config.yaml
n_layer: 13
d_model: 192
n_head: 6
n_kv_head: 6
head_dim: 32
d_mlp: 768
vocab_size: 919
activation: "squared_relu"
norm: "rmsnorm"
norm_place: "pre"
norm_eps: 1e-05
positions: "rope"
rope_base: 10000.0
rope_fraction: 1.0
qk_norm: true
attn_scale: 0.294
bias: "none"
tie_embeddings: false
parallel_block: false
extras: ["capped logits"]
init: "uniform"
init_std_qkv: 0.0232
init_std_o: 0.0
init_std_up: 0.0232
init_std_down: 0.0
optimizer: "muon_variant"
lr: 0.013
beta1: 0.9
weight_decay: 0.014
lr_head: 0.00932
grad_clip: 1.0
warmup_steps: 0
schedule: "wsd"
decay_fraction: 0.782
decay_shape: "linear"
final_lr_fraction: 0.0
batch_tokens: 32768
seq_len: 256
doc_mask: true
train_tokens: 173100000
steps: 5283
dataset: "wikipedia_en"
MLP neurons of a small language model. Each row is named by its layer, matrix (up: input weights) and neuron, and shows model dimensions 0-191. Each number is 128 + 32 x the weight over its row's rms, rounded and kept within 0 to 255. Numbers have three digits each.
Before each neuron's rows, "fires after" lists the tokens most often just before its 100 highest values on Wikipedia text that the model never trained on.

fires after: " t", " T", "T"
L3.up97:107132132065093142113105134104127148142125111137131112158122161144105127179139161098114174175100126154083124165165143075150092140093101126191111149160168114126067104127090087104147090137158075114144138149095116169156109090067119097169162101180139125098111144170093136154102096110073133147109115126178147041094100129118130171147111086137174160121088064187162134155157110102176151133097112121167181060100121103113186124104141178152174095102119153112153115145098185155068155164106175130125180112060098172133129206090150148151123101056169085116128094136104198140113128102153091145

fires after: " R", "r", " r", "and", " res", "un"
L7.up126:125096136102130121180093105128152127128122083086150130105232172220114067100093147119059139146148119138153142118135158127149116122094134098138128146133088128137104136102144156173165095126124098158129139116104179101125147161168110100184164119135157149100096077126151097133143186111118070119079134125104161105075125079112166159136091168128085128155085115085062117088177159087103109166125119134125139138104111139169157112145181071186045180123137216124107158142136121065160093132096138103112096176181130143115097117102094106145128145178100163101147135083121149111119177109210109181

fires after: "m", "b", "ab", "ash", "st", "ay"
L9.up208:171108114115138166141154112111083179156118180121120119069112181132155136097162058052091183142144124145073154058088155135115079138158146094121138105115091152119158129124112124099103141149170140115149118132132136159142139181201142098126169121141114156091131105096142121086111193092173167170135096177140128043048160112164102127152154195149128102193147133109087151122088179128143188159111101074103172124124123099147087088118135138102087103120187050107115138086120092144134089119156137110122095130138095080143095106172122144120115154095094144071180107066123124098107102076097150131

fires after: " S", "\\", " F", " s", " ("
L7.up668:126079141112105088119145068162108104118102148116136131147144102154081135117131164095136092094131068146172112137109127157117096111086104135150121152117168053156073112142127140073148207128142136183112153123103156154113087122157123192100082165098105116113195124137131133094118205118175090114110130120166123117098223126071138161144122155181087185198144154156099106111142081131040180132175094147074096195092138133109120150116132121170077104163108161167111156127151080134153098102125145120084147115177121161119095131136138109154071068135142061075147145077119144093096114113151144130

fires after: " ar", " he", " He", " pro", " e", " sp"
L5.up623:155119106197152134082171112107170162166150171132123153114143087118116093145106140120086097024082128164156102074114093138148117138097162114165126144120149153179083148144128139151202178154137153160152100133130120108161056071114148232159129100150128084173123171107151149164152132149134097147129120091199152150116115139153128117161135153143170183160082140158140188092165172089122150128112139141174094102112114126137106093095137182204113133074164090146196157091181127153158148147153118156139153087122104202090128126127152138082123150087152185127118114133130149158132094064124112146

fires after: "un", " An", "A", " T", " In", " s"
L5.up399:106133114083145067106140111128124112113094048115096128165133139161121104131127128178007117154131159109126185066116161106094144129160146159169170145170111139107092115130091182138121160179161119090157126159128114131149135110188072130137069097133122153120121167117136092133151090140153148153094138138079142070157098081118147185109170110134140115094104121114098172144149083129127112162152122182121098137155146120194155121155093093126095178137129166112097162133212135121106147134127106162100147117179073203099159168070092119114138154052098182126071124147142137166102218148144117125

fires after: " o", " c", " C", "ra", " O", " n"
L5.up334:175124129146083131157168137192127188087128141148175146135141166167151106124122136099170185080110095146127137143115121157077078124167118156185118136143149062116162119164105116122143121094116153144118098201112069115077175124053057091202158170133077130158134128113123142133123130115128137080139119107141157131111118107178034094147120173158075133078106131152197124142150122129167136156135149150073086147149091125092145107120222100104100108119138157177073135091152112162132139105151146152141114147142096146090111099100140100088175166115144103104106051146148128155163092188106106068

fires after: "en", " or", "our", " rele", " Or"
L3.up12:150193067137086133108164130135141098088097151118129157087105148110186107128171097201081153068116148106140108078153160135125110103119132081185097118121132084136111148159125106131184161109111103116080088113204109150109117083144134158106148097128161096136157168091057187122142159130060098119087141148125158122191147087121122124120119097106182174136169088147162153145147123099048104187145120158119127128134072092181135119139166115136147154149152163086157063127154159109120137071089120098174150137088190164082140146086130104139121143134138095129126185169165214141161151156134181142

fires after: " d", " D", "um", "B", " b", " g"
L5.up336:146148099122181158133136050151142090126169094121068148136162161115103101102190110122124148164146113080114110212153112105076168130102111129049137089140133085199162109135104114223155093127152104079142123085106105128141160150118122098130170145165141213125135112182089134108133099133112154152202136185185159114135120101152104115145067071097129113183123164098092152105089097155175138142155193143140134117142196076116081179184056109144119130083136114153139114105161121140114132132169145117138118085145111127174182105090121139160132089132107151123118158142119120103109136092160101176

fires after: " s", " S", " res", " cons", " W"
L3.up172:121096118116130085156138112130116103102139143138179201150156155185044140142164107152143072081133085111102154132138123153068116119093123154143111112135110121142058128190137097136159112145105076135095162077114142166157103095172093154159136149118101175116187169154102179091164175135113157092111162110165161152108221129107101096126086150151077099145141116151104128154075150198118174141122121079110061100088104123163135088131140151123132141097146182128103139123137088113192117160066120180153137171166136150181137163181156105081071109150156177113122097089153141115152124144132045124

fires after: " d", " D", " N", " e", " off", " in"
L10.up409:163078067118154126150136129177165146085090106185113148186136134108135177099105125161135136111086146144069102130131151144059104117098131089131138069085144124147120163088103111167149161152127097134179140084106098086100137109159165140051152162163080123118113148137127134116125129129142130101126092145167216090111135169129166182168103119093145097107075172109094065087109128111201131134176111147127111171133094086101123089187072079138143095146131133119176154124107171131144120104140128130154179059116096037139105112076111124131146087161170149171103150164152178095095145062165152105

fires after: " s", " r", " R", "al", "r", " pr"
L10.up20:159148127169108141164108098106148150095123105157101135121149173167096077125091147077084078118145084212127164178108145117140157116081103138101118155104078169177171164148181156162168119126121152134080118092063178129128139107093169109147126119141155166145131134094173093155132111087155156148144145128097119136092090060112066091120076149153152112116153032126101141103181106112142113138085171135113118124166112151114130096198103080108077149172160118145054104106134124111123078145136178100198114121169109150105145114141097143096103226142114102124149066154100150154178163142134090106

fires after: " m", " f", "ep", "er", " M"
L5.up612:138143077151106153123186130118090167094190166188126129101152144162161134164117173145112180058189110135166150082135097146129162117122053091116110143120145111150171127112121103128153174114116125106117139153168162082094107123125154142131117222115147137127141131097082148128120134142119118134120151099147164152103093162093076124123145131049053129136081071198143167154066099131129163201090151156128117116104099110120071132135116151181114123124144103099127136055196121146117055124157155146189072153112158124062145117123110146162110122131088113162139150102101163141101037087132141104

fires after: " D", " d", " K", "iv", "it", "ag"
L5.up761:171183121091155111165154136096186120120117127162083149188160124145140109113122150165120121102136065137108102160143135086087124103100158156135156101146198155100157102118095113223135157069117110124072127117121103089092137106127117119125159118065065111115141117163080124151049048123117160155110131122127140153135102187098091126183073116110117105143123080135090173138122126088138110094196121123160141132238144164112116097141117141140156058139120160168111132150106108188100122076159084123130121171144161087118126116150082098126185161128153205163112191107079146125106110106130161115

fires after: " S", " s", " J", "y", "S", "s"
L7.up467:162103145160094094073141151128136114169086166130108127152108094133080124102124128177167115149149165188135120083157127095181119088063094156119162166125180137067104096112126091130140138166145150166107157162111150113075090097162141163136118136135104145190128040184117157133153167137152073124151156126160173099149127148131073158072127127095094168126170198141050167104116156146090158120157126139138149045144166126070105207160085096074105156152092122107125167151103124208081125086141145176078112116162132128097125169140134121103122113104114106072107124090159153119148171098119135120

fires after: "oc", "ab", "cc", "ust", "ident", "b"
L7.up147:158149116127171139149122136144113078074107111130111071121115123093121101080096121181131092117198117164108095137128088178143158099152133052161097136146110139102109138182157052135127125145122129133137179156091145121090147158122144045118114135129111099117106085146080169106079122084127165112173121202152102093153181133120072116127166119170093133135119133119089124136067169145149088114051113123119103119059104138123143067106101164057157097176184102134125092096133038062127135131101122152134109112109092130132132120185112152123156152102048105157142116102165138079115105053126086129

fires after: " P", "w", "m", " W", "8", "o"
L9.up674:151113107099155097131121129120069163097136168088115168170060104094163141087131168153173117132112091113153096179076123144129132112139164152070169116104138138117105101159083120126090076120106151199152153107094117081149147158133158093159130048085115104152137119111116153168159125102195127121061160137123130148040156134156153105181153123115123144131115101065104117070171096117144204170149152085175137138173170132153099152181143127097158153144094166220187184154178140096147161154134117136143164158069133072155096130091115173157147067131119119139100129123168150110136123138108123094

fires after: " t", " or", "T", " T", "I"
L3.up693:142070116137135109060176163094159169085135129178093102085091114092094106133223122164147171132129094182095111121159160119117105086141125092163145123069131144125072082110178152121140134158146122132122122175089209145124118138046094108137154081141118096119097127119111209124101137130097121130142179110079152098127079090123179132144139086126099130156127116136154199074143146101127157138079114099123077112047156122136143147129126133116124129150088215106185155141044124153083111102131159138168171127111189135132132097105081091170163166114143141103113148118156085109118128092169149096

fires after: " d", " D", "e", " L", "d", " S"
L5.up208:083174146086162108165141145143165140121123111095117110139132100131126100144119123123091108175092103148093127153212124069091109094092115136116135116122179115162185093134120153171163150130089110133094152090084101126123126209091111126080174117166116134186116113124113146119123086129140117065148122124129199107141129075133182152168076110155105071128107177108108112128149119139107069180107120107168158034162166141097108163132101119174113121113125117202143117127127185188070123145193124109124150057122101116122109135120179118144100097107213193132082094125074152122164061093142140132

fires after: " S", " s", "S"
L10.up83:115110141122053116113131140138234084041108117065191158099121148193121109113119111080122158064081108127166135162075076170075096109166129120184064092089116166110127123113143126147091106175117130178171136073092120156152089109089090118140130145093089096108139116176158066140119191140163133095135191128159117125135171120132139123085081152091151116164103154129122147119086129132128108139154135123107116166125108136146092174164098142067130144145161087182079162108122092098127113168132142135137118073145125151146151127194172080159098126143142071102122088083099153146155174142127133166

fires after: " pro", "c", " ", " September", " August", " Pro"
L6.up364:108103132115122166152120112126149079128178096111156113072105099102124155119040095092155138191117153115113086164175170038148103171090144081139115142195197120106132139132136152118123152136178148140080095121140141102127149077141101143156134129054118116101137154104091134152114114167125146171160160117117098140183194131142117152149106175162142162101123141098136099135134164079121131147137105070138122135178104132094166209120131137143104108150102097096157140117100103081157116101064056171119105169141093150135123152156154121123165168062099091074084163186110147141166204127192121072

fires after: " an", "on", " An", " In", " or", "et"
L6.up139:143143068046127161111163196125145159089159167161097157140136119101142136147193092102070190143100156124109154124101142092110162132105140144135109145134092109115104099114093078163133144177113162127107096138189131109107154087117085159141098134136142194136120163141155174095152149163161138156152110119092102139119089148115111164128159107067097164164157104164146157132152172129147133159096173193148115176107168094155230186126165142082120194116086145110114137116153128101122154128137165177115188139182149138125159060171067174112104138077113142098074155132133151128057156083174143132

fires after: " le", "it", " he", " sec", " He", " o"
L6.up141:144103066166159120182142142066194154156141170193054118145098136134130085139067090150178077116097160139090094149125101116142133143207168092156141149142130142117115165151155117162141105163094132147196107115152145159098146153151115145134153167116113141177148140085091172121129120178086148132121121102169103064189079095130131079135142186100124118181160123146166155125138121095127133108093174059173149147154179131112159170166077134158102099201149106125185109103123101152149147142149129102165148119109091151074112100110098145072142154073108103146169128196169150090154093083150110155

fires after: " rele", "en", " he", "l"
L3.up757:092142135124053129068136094098152074155136130134142141076016152113109118133149131143171115123090168203143168085168132160121188149117116129140120122132136138119153136147110131117162140151117146111129069189152038127131166158101103231115142109131151104092187139153119196122168134140142067120088135156139163104175122087120144127140129117141134142133112114122098150185167127130089157096205128127137154127163147099121140124115075077105084136158169139162095129145161144072111063127143136053147157121181144176147140126087066131166144125145124087117102178189150171143123136087139109076

fires after: " pro", "en", " Pro", " con", "S", "ig"
L6.up369:140153158138094091158106070128128163098146129110120165087094107185100072128128091043137127184064157068146150133134199130158154180159128162184098132186175122165141107169084142165121178136145165095097119136097111106130124096047160114146050170105154098130096164137152052161093149132118082139095202132160152133113185165143077082154078162101158115100136162110130132141166161151097079106110174116101146170129076130117109107192124153106115156202143106111115111142131108133155148147116135103125140085129108164132127112106198115128183119096087150118090113156144107126148134127088177109

fires after: " k", " M", " m", " F", " B", " f"
L5.up171:125145159089122163127138128133112100181133174162138132141091173164063148177140127153088124137118105177146138144101065063152116144117078137100123124132124123114136097117093137128149129040144095187199120138145153141102167147079190121079110189114112157165183142146138152093123094129081097093148146120131144134112114103141103193134123132078065165190039172174130155093144104129108060198116157130098125105116081146091100102101097160149114130135110156127148134145189130156068093095133133175175110073079130156125162122078108144128115083133046092155118137146137091101082122158113110180

fires after: " g", " G", " w", "w", " W", " c"
L10.up394:160104136133189121151125075117141072162076079143146156141116144117160130147135188124124133167124147122164114171086179133153105107115094190063182085109104128098058145142116148149140097157113066181066104109139153166142140162165107112195149091141126100130201169037124146103131143116120137108117128178140134102103152112153173083122129155116139097133128131103087121140149142080166118134116138104153082108161162087097121107167072142081140157124069072157105196129163100127144092076165133153092075151139103138151087126158027179137158114164153147139107133086186123126179106136075133109

fires after: " r", " l", " d", "re", "ra", " O"
L5.up616:132158094132117121114086124092120130110157162136167126132132145165182102155194115099112153166157098184129118126131171137095065137099075140155182112089085157083093055190082122131134102068127125128139114112183085093111137160132137093152149158141086136118095140171083118186110129108165074094115137188081169111110153101072102098164131138155103151120170088089142133147182159147167152160139099075119118103118174069150188110139175128142078121164143131170123086090167143189109087127095123123145175132132163080132150061131126138121142201156147151085224114122189151104137113142156116096